config = dict(
    n_layer=10,
    d_model=224,
    n_head=4,
    n_kv_head=4,
    head_dim=64,
    d_mlp=448,
    vocab_size=2048,
    activation='swiglu',
    norm='rmsnorm',
    norm_place='pre',
    norm_eps=1e-05,
    positions='rope',
    rope_base=1240.0,
    rope_fraction=1.0,
    qk_norm=True,
    attn_scale=0.125,
    bias='none',
    tie_embeddings=False,
    parallel_block=False,
    init='uniform',
    init_std_qkv=0.0339,
    init_std_o=0.0,
    init_std_up=0.0339,
    init_std_down=0.0,
    optimizer='adamw',
    lr=0.00226,
    beta1=0.9,
    beta2=0.98,
    weight_decay=0.071,
    lr_head=0.00558,
    warmup_steps=285,
    schedule='wsd',
    decay_fraction=0.682,
    decay_shape='linear',
    final_lr_fraction=0.05,
    batch_tokens=32768,
    seq_len=256,
    doc_mask=True,
    train_tokens=151000000,
    steps=4609,
    dataset='wikipedia_en',
)
MLP neurons of a small language model. Each row is named by its layer, matrix (gate and up: input weights) and neuron, and shows model dimensions 32-127. Each number is 128 + 32 x the weight over its row's rms, rounded and kept within 0 to 255. A neuron's up and down rows have the sign that makes its largest values positive.
After each neuron's rows, "fires on" lists the tokens most often at its 100 highest values on Wikipedia text that the model never trained on.

L3.gate122 [162 114 109 159 132 184 103 122 126 118 150  86 153 156 184 113 153 150 170 203 208 138 129 131 121 188  97  99 103 118 129 138 150 179 120 175  90 103 156 135 134 166 111 173  93 132  89  93 179 138 154 103  78 152 112 144  97 127  88 183 137  90 128 112 151  96 102 118 147 159 137 166 151 116 119 155 108 133 174 128 172  98 131  92 121  55 149 190 217 113 101 127  62 147 113 111]
L3.up122 [141  86  87 129 199 138  78 131 146 106 140 144 103 126 150 160 111 126 180 169 157 126 146 119  89 152  75 193 118 138 150 153 150 124 163 188  73 100 110 142 108 196  83 131 139 114  81  71 101 164 186 115  93 130 132 148 108 145 108 128  95 113 156 184 122 161 143  40  79 154 114  77  63 127 145 129 118 169 141 116 207 136 138  72 127 110 139 124 153 137 111 102 100 101 132 151]
fires on: "ir", "al", "y", "is ", "–"

L3.gate301 [111 141 132 152 130 138  76 115 166 103  98 111 119 105 153 116 141  72 120  81 115 127 149 111 117 148 113  81  98 143  84 102 116 133  81 108 179  70 143  87  87  92  57 103  96 117 109 164 130 146 148 158 137 172 152 145 112  93  94  75  32 149 105 135 189 143 137 122 102 124 127 111 117 165 200 148  70 145 108 118 111 150 149 143 125 137 119 148 175  79 115 118 177  97  76  97]
L3.up301 [143 117 102 131 105 156  85 119 156 108 119 102  81 147 116 139 140 146 174 125 107  99 129 174 110  90 127 125  65 129 181 149 148 152 179  87 173 138 135 142 139  63 170 179 138 139  91 126 135 167 133 182 172 133 116 108 122 115 195  80 112 120 116  92 154 114 123  78 125 191 130  84 126 141 166 137  85  93  53 189 124 147  89 152 134 135 160 126  88  64 157 149 118 130 141 162]
fires on: "z", "Univers", "ti", "and", "t", "Europ"

L3.gate367 [109  97 157 177  93 131 106 156 193  86 139  85 110 141 151 133 154 179 181 124 138 138 143 189 106 113 113 146 144  75 127  65  93 182  99 141 177 134 139 127 194 106  96  99  90 135  83 167 108 126 156 193 105 128  61 105 174 104  79 100 161 159 168 112 180 137 128 159 139 125  87 123 142 168 120 102 147 135 152 157 118 157 113 149  67 178 162 205  79 151 143 163 149 160 149 105]
L3.up367 [170  79 130 175 102  79 103 145 131 132 130 123 116  94  39 151 125 128 120  91  87  86 151 215 125 136 124  94 105 141 151 114 133 162 188 173 190 147 131 113 123 142 128  90 106 119 141 124  82  91  80 162 158 106 142 134 151  52  49 130 124 110 154 116 149 127 183  72 150  74  58 126 124 179 126 143 100 167 205  80 198 189 120 151 160 141  82 135 133  79 139 138 129 147 150  51]
fires on: "orig", "it", "art", "re", "go"

L3.gate369 [124 115  70  95 126  67 205 157 119  79 140 112  75 149 189  75 112  96 155 120  86 101 181  94 133 153 111 164 154  97 110 109 140 127  96  98 137 131 119 140 126  90 177  97 163 164 167 124 160 117  91 107 107 163 136 201 126 103  67 163 172  79 133 112 144 135 155 158 143 121 102 190 120  84  98 153  93 104 180 140 136  87 179 119 130 143 196 115 151  88  85 141 104 168  78 150]
L3.up369 [176 153 109  87 148 115 107  94 141  98  93 103 104  61 113 117  99 103 117 151 125  85 109  76 122 135 138 110 144 186 139 167 130 135  96 144 147  98 103  79 118 118  92 107 114 131 120 108 197 126 130 118 115 103 122 151  56 123 128  88 160  97 154 158  98 159 123 138 124 111 154 108 110 102 138 125  90 142  84 121 193 173 103 142 120 129  86 117 169  89 134 160 143 140  70 142]
fires on: "ther", "ant", "Ter", "ent", "fer", "er"

L6.gate35 [103 159 103 129 187 172 198 107 169 180 144 165 143 103 145 120  51 127 127 169 129 130 112  85 131 114 105  94 159 125 134 139  65 125 121 135  94 150 129 174 162 111  46 144 162 140 129 131 107 147 135 135 121  99 145 204  69 144  77 173 179  84 134 159 167  93 106  38 144 176 145 170 106  94 121  86 176  81 116 139 128  90 142 105 138  96 166 148 121 127  57 136 135 103 103 159]
L6.up35 [132 160 119 111 126  86 161 136 122 171 124 133 113 148 133 105  91 128  33 114 193 157 167 157 125 108 163 166 139 107 153 106 152 110 129  94 104 197 119 122 107 106 129 156 108 103 185 146 156 136 104 122 156 138 110 134 140 137 133  71 141 158  95 149 125  97 199  88 143 142 110 108 131 123 143  83  97 112 103 143  81 152 115 107 160 186 144 109 166 158 124 118  89 122 109 145]
fires on: "as", "or", "a", "a ", "y", "s"

L2.gate78 [101 133  59 108  91 108 138 104 125 141 129 148 131 106 158 138 142 142 166 120 119 123 165 141 124 170 128 119 154 175 123 109 126  76  47 107 168  87 109  75 104 156 109 148  26 105 146  97 135 138 145 118  68 125 141 126 123  91  47  78  99 146 102 108 132 131  79 115 169 103 140 132 173 102  70 190 141 115 160  89 142 133 152 139 143 115 160 148 140 103  74 178  76  85 137 145]
L2.up78 [124  82  74 100  83  67  87 120 162 167 194 104 113 120 114 131 133 119 119 149  70 166 130  96  92 146  85  70 105 171 122 120  99 171 148 134 173 120 162 170  95 123  67 151 101 129  49  71  91 141 133 124  94  86 168 125 130 170 198 135 122 114 122 117 144 187 144  82  96 169 131 124  86 134  84  66 159 206 119 100  85 151 134 130 171 124 103  92 192  91 180 228 148 162  91 181]
fires on: "al", "il"

L2.gate435 [120 171 105  90 135 129 151  92 158  98 145  73 153  93 113 175 102 192 155 146 172 169 110 189 146 140 121 123 117 194 127 128 112  92 116 143  76 121  69 130 104 105 130  98 157 102 105 173 131  90 170  44 104 137 134 161 144  71  88 172 115  88 153 112 152  45 141 166 124 116 108 151 114 144 171 126 162 200 113 136  69 139  84  96 109 131 138 108 173  87 145 188 158 139  88  95]
L2.up435 [ 80 118 174 105  87 217 130 176 167 100 113  90 128 129 129 155 152 191  58 160 146  94 159 134 148 135 161 151 127 119 167  60 194 203 168 108 111 129 178 139 166  80 195 136 150  92 103 113 155 114 138 165 138 171 114  85 152 111 140 143 120 134 149 111  97 116 167 132 144 138 133 190 124 135 123 141 125 108 132 120 109 141 161 150 114 123 192  60 104 126 137 146 135 144 128 124]
fires on: "on", "ot", "et", "oun"

L3.gate118 [123 109  69 159 120 147  70 131 103 120 102  81 179 100 201 138 110 119 150  97 100 122 101  69 149 151  98 120 113  84  99  92 108 144  94 157  26  82  69 146 124 131 118 145 133 165 170 120 175 140  68 199 163 109  84 111 114 103  88 146 101 108 105 136 130 162 129  95 126  49 121 160 140 160 111 112 120  92 108 160 152 116 153  58  86  95 156 109  97  46 105 128 173 168 132 144]
L3.up118 [ 92  97 103  98 117  98  74 104  87 143 112 109 111  64 143 102 140 113  80 175 141 164 160  96 166 120  83 114 126 172 118 124  76 126 102 154 125  66 128 116 109 109  98 121 121 128 144 144 135 112 109 185 124 112 158  96 138 119  52  80 210 117 160 102  75 146 165 138 138 125 118 134 132 169 103 109  70 159 194 141 150  92 102 109 112  85 108 103  85 122 157 221 171 145 160 190]
fires on: "y", "ent", "er", "\n\n", "ank"

L3.gate225 [154  98 205 153 133 127 131 106 183 105 112  73  88 114 144 148  57 144 147 113 170  85 135  80 135 109 145 120 146 142 122 118 128 167 109 138 157 115  92 107 169 130  70 116 148 144 127 133 162 106 167 103 108  63 128 168 149 157 179 218  93 112 108 100 179 101 104 131 159 154 173 110 113  93  58 105 169 115  95 161  54  83 116 146 102 155 139 129 151 106 110 105 246 129 119 133]
L3.up225 [169  89 151 187 111 132 149 137 164 109 137 119 129 109 112 135  99 152 150  78 147  81 111 173 164 115 120 143 150 125 127 150 143 191 112 129 159  95 151  87 177 106  86 154 120 129 116 181 147  90 175 136 128 116 112 149 122 199 117 105 130 171 144  94 130 157 104 129 108 168 162  67 113 120  93 114 171 134 161  96 131 103 115  84  62 109  88 166 177 118 134 149 151 109  86 144]
fires on: "er", "ol", "in", "is", "l", "ren"

L3.gate24 [139 144 105  94 185 133 138 124 139  88 107 156  96 147 104 159  89 126 115  88 131 108 165  74 137 134 196 119 129 107 135 131  76 131 116 119 115  85 135 188 148 145 118 184 136 139  68 105 145 125 118  87  77  79 205 126 136 150 187 179  73  73 165 171 155 158 131 110 158 148 110 130 147 121  74 117 113  64  86  88  84  85 119 152  96 130 106 124 160  86 132  99 140 144 127 136]
L3.up24 [154 166 140 127 159 133 180 120  36 135  82 130  51 173 119 119  88 183 112 117 119 138 179 108 106 119 142  81  86 180 160 167 112 171  70 155  69 136  49 116 145 158 177 147 142 139  84 128 137 103 121  73 105 105 170 134 147 133 115 146 127 114 152 121  99  88 118 184 157 111  97 106 161 138  98 133 112  81 110 155 140  85 143 114  83 172  88 139 147  80 158  36  85 106 145  59]
fires on: "ac", "en", "at", "in", "an", "er"

L2.gate13 [116 170 136 126 170 126 160 106 144  55 134  91 101 143  88 140  65 110 116 120 172  45 110 119 136 130  47 100 141 209  87 112  77 151 154 118 142  98 138 128 173 101 111 124  85 160 162 187 132 117  97 126 144 146 128 114 148 147  61 128 135 106 117 105 109 115 161 104 143 138  86 129 151 197 103  82 103 178  94 166  58 108 131  99 136 155 122  72 147 146 118 154 141 159  88 121]
L2.up13 [147 113 139 124 150 140 110 113 104 132 142  99 146  96 154 135 111 120 153 111 134  37 120 126 169 108  92 109 113 136  53 171 110 185 111 151 140 114 248 103 126 128  66 168 138 143 173 156 123  99 109 143 115 163  87 113 149 216 130 155 146 158 133 128 135 146 121  79 137 140 113 159 157 136  62  84 129 158 119 152 139 121 113 128 109 119 143 132 162 119 142 133 145 106 157 124]
fires on: "res", "om", "er", "al", "l", "er "

L3.gate92 [145 169 114 101 159 109  66  93 179 162 161 105 150 111  95 203  74 156 160 132  94 136 140 145 118 204 117 101 114 138 123 117 193 211 132 138 134 135  99 149 100  73 143  94 134 100 118 100 116 139 115 111 135 132  95 177 155  53 100 159 120 104 140 154  73  88 193  90  85  86 170 132 161 122 143 121  90 124 114 145 109 114 116 122 129 122 146 106 131 110 171 164 142 126 150 123]
L3.up92 [100 129 112 105 116 106 160 155 149 177 169 115 181  89  98 168 139 139  96 176  90 105 170  68 128 169 119 150 109 156 127  78 161 142 159 131 166 152 102 122 194 115 168 110 162  31 121  84 119 116 181 165  81 114 167 151 135 104 142 158  95 127 135 139  86 108 186 107 117 161 203  98  88 134 128 115 163 125 112 108 144 136  85 167 114 143  93 131 114 154 154 210 161 130 134 149]
fires on: "on", "pur", "oc", "ot", "i", "ur"

L2.gate403 [122 113 122 136  84 112 156 142 193 129 111 111 131 130  89 105 168  98 138 126  94  89  97  97 118  91 121  77 150 145 172 147 137 106 161 169  70  75  65 144 181  99 164 111 129 115  88 116 101 160 109 145 145 121  75 107 145 197 118 137 117 136 154 147 142 150 149 100  98 157 134 124  91 115 122  94 132 153 104  70 120 153 149 111 190 121 147 123 185  82 149 147 166 184 108 108]
L2.up403 [103 178 122 115 151 115 159 137  98 155 137 160 119 139 104 122 137 156 122 147  84 126 121 169 136 165 109 171 113 187 167 143 107 109 153  80 152 202 129 145 148 175 176 114 142 152 169 166 132  92 180 127 100  97 157 154 140 142  71 116 156 130  99 158 135 115  82 140  98 184 132  89 137 158 139 183 122  73 125 207 125 131 110 154 110 144  97 155 107 177 108 177  93 117  79  75]
fires on: "t", "ic", "am", "ound", "th", "av"

L2.gate298 [105  96 165  74 172 132 101 151 163 177 120 119 140 142 176 139 115 144 147 165 120 180 104 129 117 179 112  73 151 168 154 117 129 109  96 156 179 197  97 120 138 185 148 136  95  97 148 209  91 147 129 105 175  80 124 151 120  93 108 165 178 170 181 123 123 139 144 133 184 146 149  60 134 117 130 120  80 189 173 120 113 104 110 147 114 128 138 158 119 114 151 138 115  82  93 166]
L2.up298 [147 159 133 140 141 154 165 105 163 133 144  92  89 102  87 111 122 158 158 117 105 154 145  87 109  75 173  68  87  96 154 121 150 163  86 130 154 157 152  97 126 123 152 111 202 130  75 101  87 127 163 147  66 132  88 118 108 159 215 138  85 107  86 120 123 129 135 108 130 125 116 150 131 138  99 149 112 144  59 126 155 169 128 142 166 146 117 118 121 101 158 121 199 113  93 145]
fires on: ") ", "e", "let", "ran", ", "

L6.gate153 [127 155 164  58 100 177  87 118 171 126 166 127  95 156 113 110 123  97 153 118 145 154 156  97  93 118 151 109  94 146 147 111 122 110  52 114 150 142  70 212 158 147 173 129 124 115 138 159 184 170 106 148 162 111 105  78 167 145 145 140 111 139  99 151 109 114 151 160 141 172  98 115  94 133 114  79 177 144 151 121 102  87 158 121  83  79 162 110  94 121 112 106 170 192 143 134]
L6.up153 [115 145 148 109  90 111 186 114 128 161 126 121  88 123  88 129  75 145 117 123 114 146 159 223  77 144 139  84  85  87 172 151 178 144 188 117  95 120  81 111  95 102 147 109 125 144 157 129 164  76 133 103 151 105  49 114 169 137 122 116 181 140 107 166 143  80 125  81 108 115  99 157  34  94 187  95 148 101  91 111 137  90  77 139 136 100 154 135 127 154 113 165 180 100 142 153]
fires on: "d", "l", "f", "D"

L3.gate258 [151 105 184 127  81  86 177 128 158 165  92 139  87 186 114 110 137 150 124 107  70 160 161 156 151  54 142 126 138 142  95 100 119  88 153  98 172 145 157 107 107  75 164  76 168 141 116 128  79  77 104  98 138 135 104  89 192 177 142 143 114  80 140 161 172 118 183 138 101 170  78 145 128  75 121 146  80 124 123  66  76 146 105 116 149 173 119 100 129 110 169 162 156 148 101 151]
L3.up258 [142 122 132  94 153 169 139 139 104 181 147 144  81  86 148  87 157 192 164  93 183 141  90  96 107 126 138 157 138 134 138 144 166 164 124  80 189 180 127  91  81 170 173 125 170 154 190  75 123 105 145 133 126 116 152 121 105  97  84 120 185 142 136 162  71  65 199 173 151 169  94 132 176 122 147 111 109 141 155 108 194 148  46 117 130 115  81 142 113 191  96 159 146  98 111 126]
fires on: "spec", "ic", "ph", "are", "am", "er"

L3.gate335 [154 124 159 111 160 162 158 103 206 110 109  71 174 175 152 124 152  97 110 137 167 154 128 123 117 122 145 142 174 188 127 117 104 159 128 128 102  79  74 157 188 122  87 132 114 120  98  94 120 143 119 137 121  89 113 139  86 151 143 129 226  60 142 132  93  70 105 153 124  92 128 148  80  89  91 114 129 109 117 133  93  92 132  85 109 113 149 160 149  71 150 139 158 176 110 142]
L3.up335 [164 180 160 130 212 137 172 118 145 109 130 125 152 182 138 146 107 151 172 126 127 137 134 120 111 109 143 146 138 145 141 120  84 110 149 127 150 177 126 154 155 141 133 142  65 129 142 104 165 117 194 123 118 109 157 156 124 114 139 120 178 110  90  99  99  76 146 218 106 130 163 143 147  96 103 147 155 152 134 137  82  70 123 119 108 178 117 186 114 124 102 120 187 122  97 106]
fires on: "ent", "col", "ation", "ter", "s", "ort"

L6.gate297 [126 120  80 141 162 128 163 144 152 101 181 119 129  56 114 141 154  80 105 108 137 145 166 128  96 105 115 111 126 113 115 105 170  72 168 132  89  83 138 196 125 108 136 134 136 111  96 176  81 188 111 101  84 116 114 111 138  78 144 137  93 152 120 150 178 114 113 128  82 120 118 145 170 118 131 149  86 155 113  85 131 118  89 119 142 168 106 154 119 113 153 138 159 154  98 108]
L6.up297 [ 89 132 120 175 109  71 177 170 142  68 166 127  91 117 177 126 155 109 119 146 144 135 160  84 119  91 155 122 145 116  97 109 129 104 121 121  97 119 189 119 169 126 113 126 136 109 130 128 151 149 177  83  79 129 123  95 101 150 107 168 171 164 145 163 131 176 121 150  97  94 102 101 152 106 151  73 121  95  85 106 130 120 144 138 127 160  68 185 125 121 136 139  87 174  93 140]
fires on: "e", "ti", "te", "in", "K", "b"

L2.gate219 [137 141 156  83 117 136 160  84 158  88 153 110 138 158  87  68  99  98 163 162  92 106 174 176 143 140 178 141 110 141 122  97 113 151 121  90  93  93 176 167 133 125  81 175  51 139  96 137 137 122 137  75  81  70 156 105 121 191 106  84 137 148 102 119 129 139 128 109 122 154 144 116 152 157 135  76 116 111  75 182 171  65 114 111 111 142  83 120  79  73 160 166 100 154 105 133]
L2.up219 [ 96 174 107 121 132 116  71 114 161 120 194  82 112 132 131 103 147 125 123 157 148 108 161 148  97 141 110 134 144 129 127 158  78 193 100 184 192 188 133 113  80 114 197  96 107 102 180  69 176  80  67 110  70 118 128 141 122 125 150 152  75  95 160 137  93 149 155 188 109 132 108 124 117 128 110 148 168 142 168 127 121 107  79 127  82 163 129 143 114  40 193 131 177 145 118 134]
fires on: "el", "er"

L2.gate234 [129 150 107 131 116  90 128 143 182  96 112  99 147 105 121 109 159 188  56 142  90 156 141 189 112 124 121 158 131 169  64 141 102 159 140 139 214 107 132 109 155  70 102 179 106 106 146 191 139 166  91 111 131  77 144 140 117  86 134 145 153  77 153 106 100 134  71 142 109 165 141 105  65 122  64 135 190 129 132 122 115 171 150 145  71 154 119 169 145 124 187 147 158 130 107 117]
L2.up234 [159 130 132 113  99  94 133 106 101 142 136 133 127 128  87 179 104 238 113  89 141 155 140 135 121 150 123 144 116 114 105 160 202 136  75 115 117 154 138 150 155  94 130 101 129 122 110 169 122 142 113  94 157 143  41 153 162 103 104 157 117 118 195 124  59  75 158 133  74 105 140 104  45 102  99  63 139 128 107 129  83 105 150 182 113 175 150 107  89 160 146 104 141 177 130  63]
fires on: "pp", "it ", "ak", "ell", ") ", "she "

L6.gate72 [ 95 107 108 120 125  99 138 141 158  77 130  81 171  83 116 117  91  72 151 169 169 113 119 191 123 182 130 138 115 178 108 103 185 150 122 119 113 131 146 149 172 109 171  63  69 193 116 133 132 129 171 139 128  70 119 171  86  71 102 130 105  96 195  86 118 152 139 133 103  85 187 125 159 161 109  79 118 138 121  98 101 143 108  90  97 153 118 130  90 103 132 140 113 126  51 132]
L6.up72 [ 86 141 132 137 109  96 150 159 182 102  97  84 132 114 145 122 120 116 171 139 167  20 111 109 158 157 163 106  71 146  96 152 143 134 150 112 139 229 121 151 129 155 144  86 127 185 120  44 112  85 152 172 109 112  93 157 115 102 149  76 117 137 126 103 126 132 157 146 137  87 155 130 160 162 111  37 115  50 160 140 155 142 130  75 141 147 131 141 113 125 130  92 113 140 125  99]
fires on: "et", "it", "ot", "at", "ut"

L2.gate207 [111 187  85  92 103 133 160 140 123 146  96  99 140  97  59 125  97 119  86 190 169 111 126 117 148 141 118 107 177 145 182 126 144  98  92  75  59 137 118 131 121 164 113 122  89 129 162 136 148 100 144 145 185 100 107 189 140 120  96 110 202  96 146  71 167 131 150 154 101  96 163 118 133 182 130 103  98 124 157 105 159 122  94 109 119 161 140 114 129 117 124 116  81  89 121  80]
L2.up207 [118 160 125 168 133 139  99 103 150 189 163 135 145 135 128 108 118 115 112 159 176 131 109  58 117 138 156 134 111 116 116 141 164 113 128 104 107 151 114 113 108 142 205 128  91 147 124  92  97  80 114 170 102 143 131 134 180 135 169 102 124 126  59 125 124 144 147 174 164 110 134 131 104 123 119 134 143  97 105 150 195 145 104 121 153  99 110 140  57 162 159 143 115 142 131 151]
fires on: "ot", "a ", "er", "of ", "ut", "re"

L2.gate372 [143 153 124 179 165 130  91 136 203  90 166 128 137 125  65 141  92 155 140  60 195 152 150 167  95 129 187 112 143 123 158 126 178  62 103 121 100 142  88 131 180  94 124 187 149 138 100 154 128 127 126  70 114 130 137 152 112 135 139 104  85 115 108 120 138 119 162  84 130 131 149 149 117 140 123 112 140 114 106 103 139 139 139 132 134 114 167 170 200 116  87 104 118 191  96 152]
L2.up372 [163 179 170 134 166 141 191 179 111 160 149 129 115 110 127  75 169  59 179 119 122 107 121 171 102  60 183 105 120 154  73 124 135 154 106 104 140 153 115 130 167 179 156 146  73  90 182  70 110 191 130  93 113 137  82 104 113 117 138 133 104 125 125  77 107 101 118  96 128  92 124 187 117 133  91 101 187 107  95 130 138 162  95 183  86 186 147 149 160  88 135 161 112 121 107 131]
fires on: "a", "av", "ar", "am"

L6.gate309 [152 139 113 104  83 179 105 124 195 137 140 121 162  95 115 118 109 110 169 129 106 141  91 104 117 106 137  54 106 204 137  67 124 191  75 105 113 149  67  75 123 129  74  98 142 134 127 168 180 127 110 124 152  42 181 121 125 118 169 124 196  95 133 129 143  57 146 138  71 148 147 128  33  99 129  44 170 107  81 103 120 101 156 162 124 118 127 117 120 167 134 207 160 132  69  99]
L6.up309 [146 182  89 115 117  77 199 110 195 136  83 169  93 121 135 114  87 107 124 146  81 182 104 106 145 101 164  62 125  62  82  71 130 108  93 103 188 137 125 105 135 112 121 113 133 116 159 180 174  73 104  84 116  90 179 141 167 173 127 105 138  95 123 132 171 114 110 117 177 163 135 107  67 124 178 106 131  90  87 160  99  84 135 154  88 170 153 132  87 123 136 107 156 131 116 128]
fires on: "s"

L3.gate52 [111   6 139 136 108  85 104 134 137 116  75 160 111 154 107  75  63 112 125 147  90 102  60 171 124 176  93 114 161 107 160 113 123 140 131 122 123 108 159  95 158 209 131 111 177 145 187 135 144  80 132 140 121  81 182 158 165  88 143 140 148 133  89 113 175 123 139  89 147 162 120 125 164 151  43 111 113 151 153 143 120 100 113 118 139 184 150  54  64 101 133 168 142 169  94 138]
L3.up52 [127 110 132  98  97 146  62 127 116 123 130  62  85 186 169 129  94  99 163 151 107 108  90 126 129  87  73 138 163 164 136 131 118 206  48 137 189 169 138 104 115 164  96  99 172  99 191  91 122 131  99  86 169 113 134 156 123 123 167 168 165 159 108 107 107 113 138 150 154 120 101 153 183 119  53 120 112 147 181 173  84 110  89 148 112 181 137  79  70 111  94 127 156 189 155 173]
fires on: "en", "er", "ren", "el"

L6.gate64 [107 123 123 184 176 116 177  88 139 118 118  83 164  82 156 141 136 132 147 200 151 119 117 128 179 125  78 103 121 167 113  64 110 112 124  96 138 130 117 155 126 117 110 102  89 143 177 137 141 117 119 169 162 118 136 126 121 123  99 108 140 151  64  97 126 116  49 161 148 113 191  97 100 177 131  96  85 163  98 149 147 126 218 119 126 139 190 168 135 162 110 122 195 119  71 106]
L6.up64 [163 101 132 162 126  84 190 135 153  99 121 128  95 134 116 135 115 116 146  92 120  84 146 112 100  96 122  55 136 131 139  51  95 108 155  96 149 157 115 126 145  99  83 168 121 134 148 102 143  47  98 106 145 138 147 114 102 117 169  96 133 132  70 117 197  83 109 149 130  91 127 121  65 112 129 105 170  80 109 194 113 125 155 106 134 109 148 143 100 190 165 103 123 150 101  96]
fires on: "s", "organ", "ass", "Res"

L2.gate119 [131  91 121 166 146 112 131 157 157  92 123 129  70 118 112 166 115 149 121 113 177 144 123  89 133  61 133 138 171 134  77 120  96 126 132  63  89  83 101 112 168 143 108  67  99 152  77 151 106 121 155 123 124 119 137 125 152 100 125 140  96 135 155  83 197  94 126 138 159 144 145  65  94 114 164 112  96 138 126  75  66 190 139 204 132 157  26 106 154 111  72 156 141 129 127  61]
L2.up119 [148 127 131 123 108 121  88 106  94 138 129 133 134 109 155 110  63  97  73 107 156 139 102 124 142 106 187 142  93 134 152 141 197 151 159 121  78 114 140 131 148 127 134  75  93 173  79 105 116 214 142 149  90 159 183  97  95 160 145 139 101  95 152 123 156 121 127 125  86 168 120  93 108 142 186 156  87  83  82 161 127  80 102 111 101 153 128 130 131 139 140 123  73 134 164  97]
fires on: "ost", "am", "z", "on ", "and", "est"

L6.gate400 [102  83  93  39 140 111  96  78 180 152 146 122 112 102  57  84 132 137 143  69 181 170 142  83 125 122  90  53 116 103 129  95 131  93 117 110 100 122 161 175 137 166 104 124 192 155 129 156 138 148 104 131 147 104 134 156 118  99 147 121 159  88 105 135 133 148 145 133 108 152 166 132 118 102  72 108 149 164 120 116  90 162  93 149  98 154 137  82 137 171 157 201 175 170  79 115]
L6.up400 [134 139 139 152 149 109 160 128 155  93 181  84 163 106  85  39 128 154 166 121 162 113 169 159  90 109  87 129 134 168 140  98 116 114 164 100  97 112 138 133 122 123 159 158 110 126 128 158 146 152 122 126 101 137 138 115  97 125 129  98 167 142 115 128  68 174 192 122 209 109  82 136 140 174 135 121  95 146 196 131 169 142 101 158  87 119 159 173 111 107  48 151  92 138 110 144]
fires on: "s", "sit", "al", "ess", "ac", "qu"

L6.gate369 [ 89 119  97  79 188 132 119 208 172 145 146  82 133 108 136 121 101 118 183 157 147 177 150 139 135 117 182 133 143 129 155  94 161  62 138 116 228 135 133 158 171 151 108 151 156 125 138 120 142 138 165 125 142 158 126  90  77 123 142  96  88 104 172 192  63  85 162  62 114 105 105 148 125 102 169 143  97 202 125 142 121  75 172 118 131  96 141 111 146 166 154 139 146 208 113 199]
L6.up369 [ 93 179  98 105 135 178 187 110 101 106 102  61 162 151 152 114  69 129  98 166 141 102 166 165 141 112 118 119 116 137 137 125 131 137 160 122 156  98 107 139 178 132 175  72 115 115 123 126 180 111 140  94  93  25 195  92 130 136 150  98 166 116 130 108 120  37  97 121 165 174 110 108 140 152 173 113 136 114  87 157 128  92 137 133 177 119 193 136 139 133 142 139 136 136 173 180]
fires on: "at", "i", "f", "c", "l", "C"

L3.gate195 [140 146  70 208 147 134  83  87 112 102 146 125 101 151  68 112 118 169 138 144 140 110 127 153 122 180  51 126 136 108 134 103 160  85 133 151  98  93 190 176 162  99 132 143 126 169  98 146 179 178 115 109 164 137 162 122  63  90 132 134  58 114 108 120 140 154 182  44  92  91 159 157 131 191  90 119 162 164 174 124  78 131  81 156 193 119 161 184 108 167 104 104 120 151 127 164]
L3.up195 [120 154 125 128  97  86 138 118 102 122 158 140  57 188 117  96  74  90  52 116 121 149  83 174  69 113 138 138 144 166 116 129 130 139  82 150 140 181  81 156  78  78 104  93 147 102 163 145 158 135 127 109 126  54 100 163 127  98 159 152 177  95 167 151 159 163 154 124 197 160 144  76  61  93 166 116 172  89 162 140 152 142 141 147 137 145 137 124 106  84 150 125 110 116  89 131]
fires on: "as", "a", "him", "am", "k", "el"

L6.gate435 [160 135  74 166 136 131 150  98 151  78 113  92 116 106 112 162 112 164 195  85 132  98  98 171 139 194 135 115 103 142 135  71  97 131 100 170 100  83  97 116 130 208  33  41 134 114 132 128 156 110 142 133  55 148  72 142 139 125  91  96 112 133 123  87  82 150 110  95 105 162  81 114 144 117 112 100 118 104 146 113  73 134 125 109 153 136  99 141 168  69  64 157 105  99 134 102]
L6.up435 [111 167  86 128 152 124 145  88 145 104 162 152 108 146  91 110 142 203  92  98  91 119 161 213 103  78 138 140 126 166 100 128 113 161 171 122 144  95 119 155 108 156  82 104 147  56 127  73 184 129 123  58  74 137 173 194 123 136  77 148 106 107 106  86  88 108  98  58 130 187  79 105 120 152 145 124 118 158 190 127  78 182 127 158 171 145  94 157 181 107  39 147  79  85 126 104]
fires on: "in", "al", "ter", "ar", "el"

L2.gate27 [173 133 134 119 195 132 130 149 150 118 146 120 101 143 145 124  52 142 136 105 178 167 104 121 122 139 104 138 158 121 158  72  89 102 113  92 145 157 119 118 136 178 101  51 161  95  86 130 131 108 132  98  99 178 121 151 103 111 119 115 108  78 187 105 147 134 163 133  92 208 107 182 123 135 161 169  82 154 188 120  58 111 104 185 147 127 148 165 151  84  79 116 171  82 130 169]
L2.up27 [162 109 105  94 155 160 151 124 157 207 114 147 121 124 107 114 120 161 110 145 111 157 101 148 101 184 158 156 113  94 200 100 161 121 129 121 105 182 106  80  89 176 135  93  94  67  95 137 122 113 186  84 157 155 136 125 141 177 120  76 172  84 138 158 154 152 172 174 185 193 108 184  87 150 157 121  96 158 146 117  97 109 160 163 162 161 145 124 101 168 126 128 142 138  77  99]
fires on: "on", "ed ", "er", "i", "am", "e"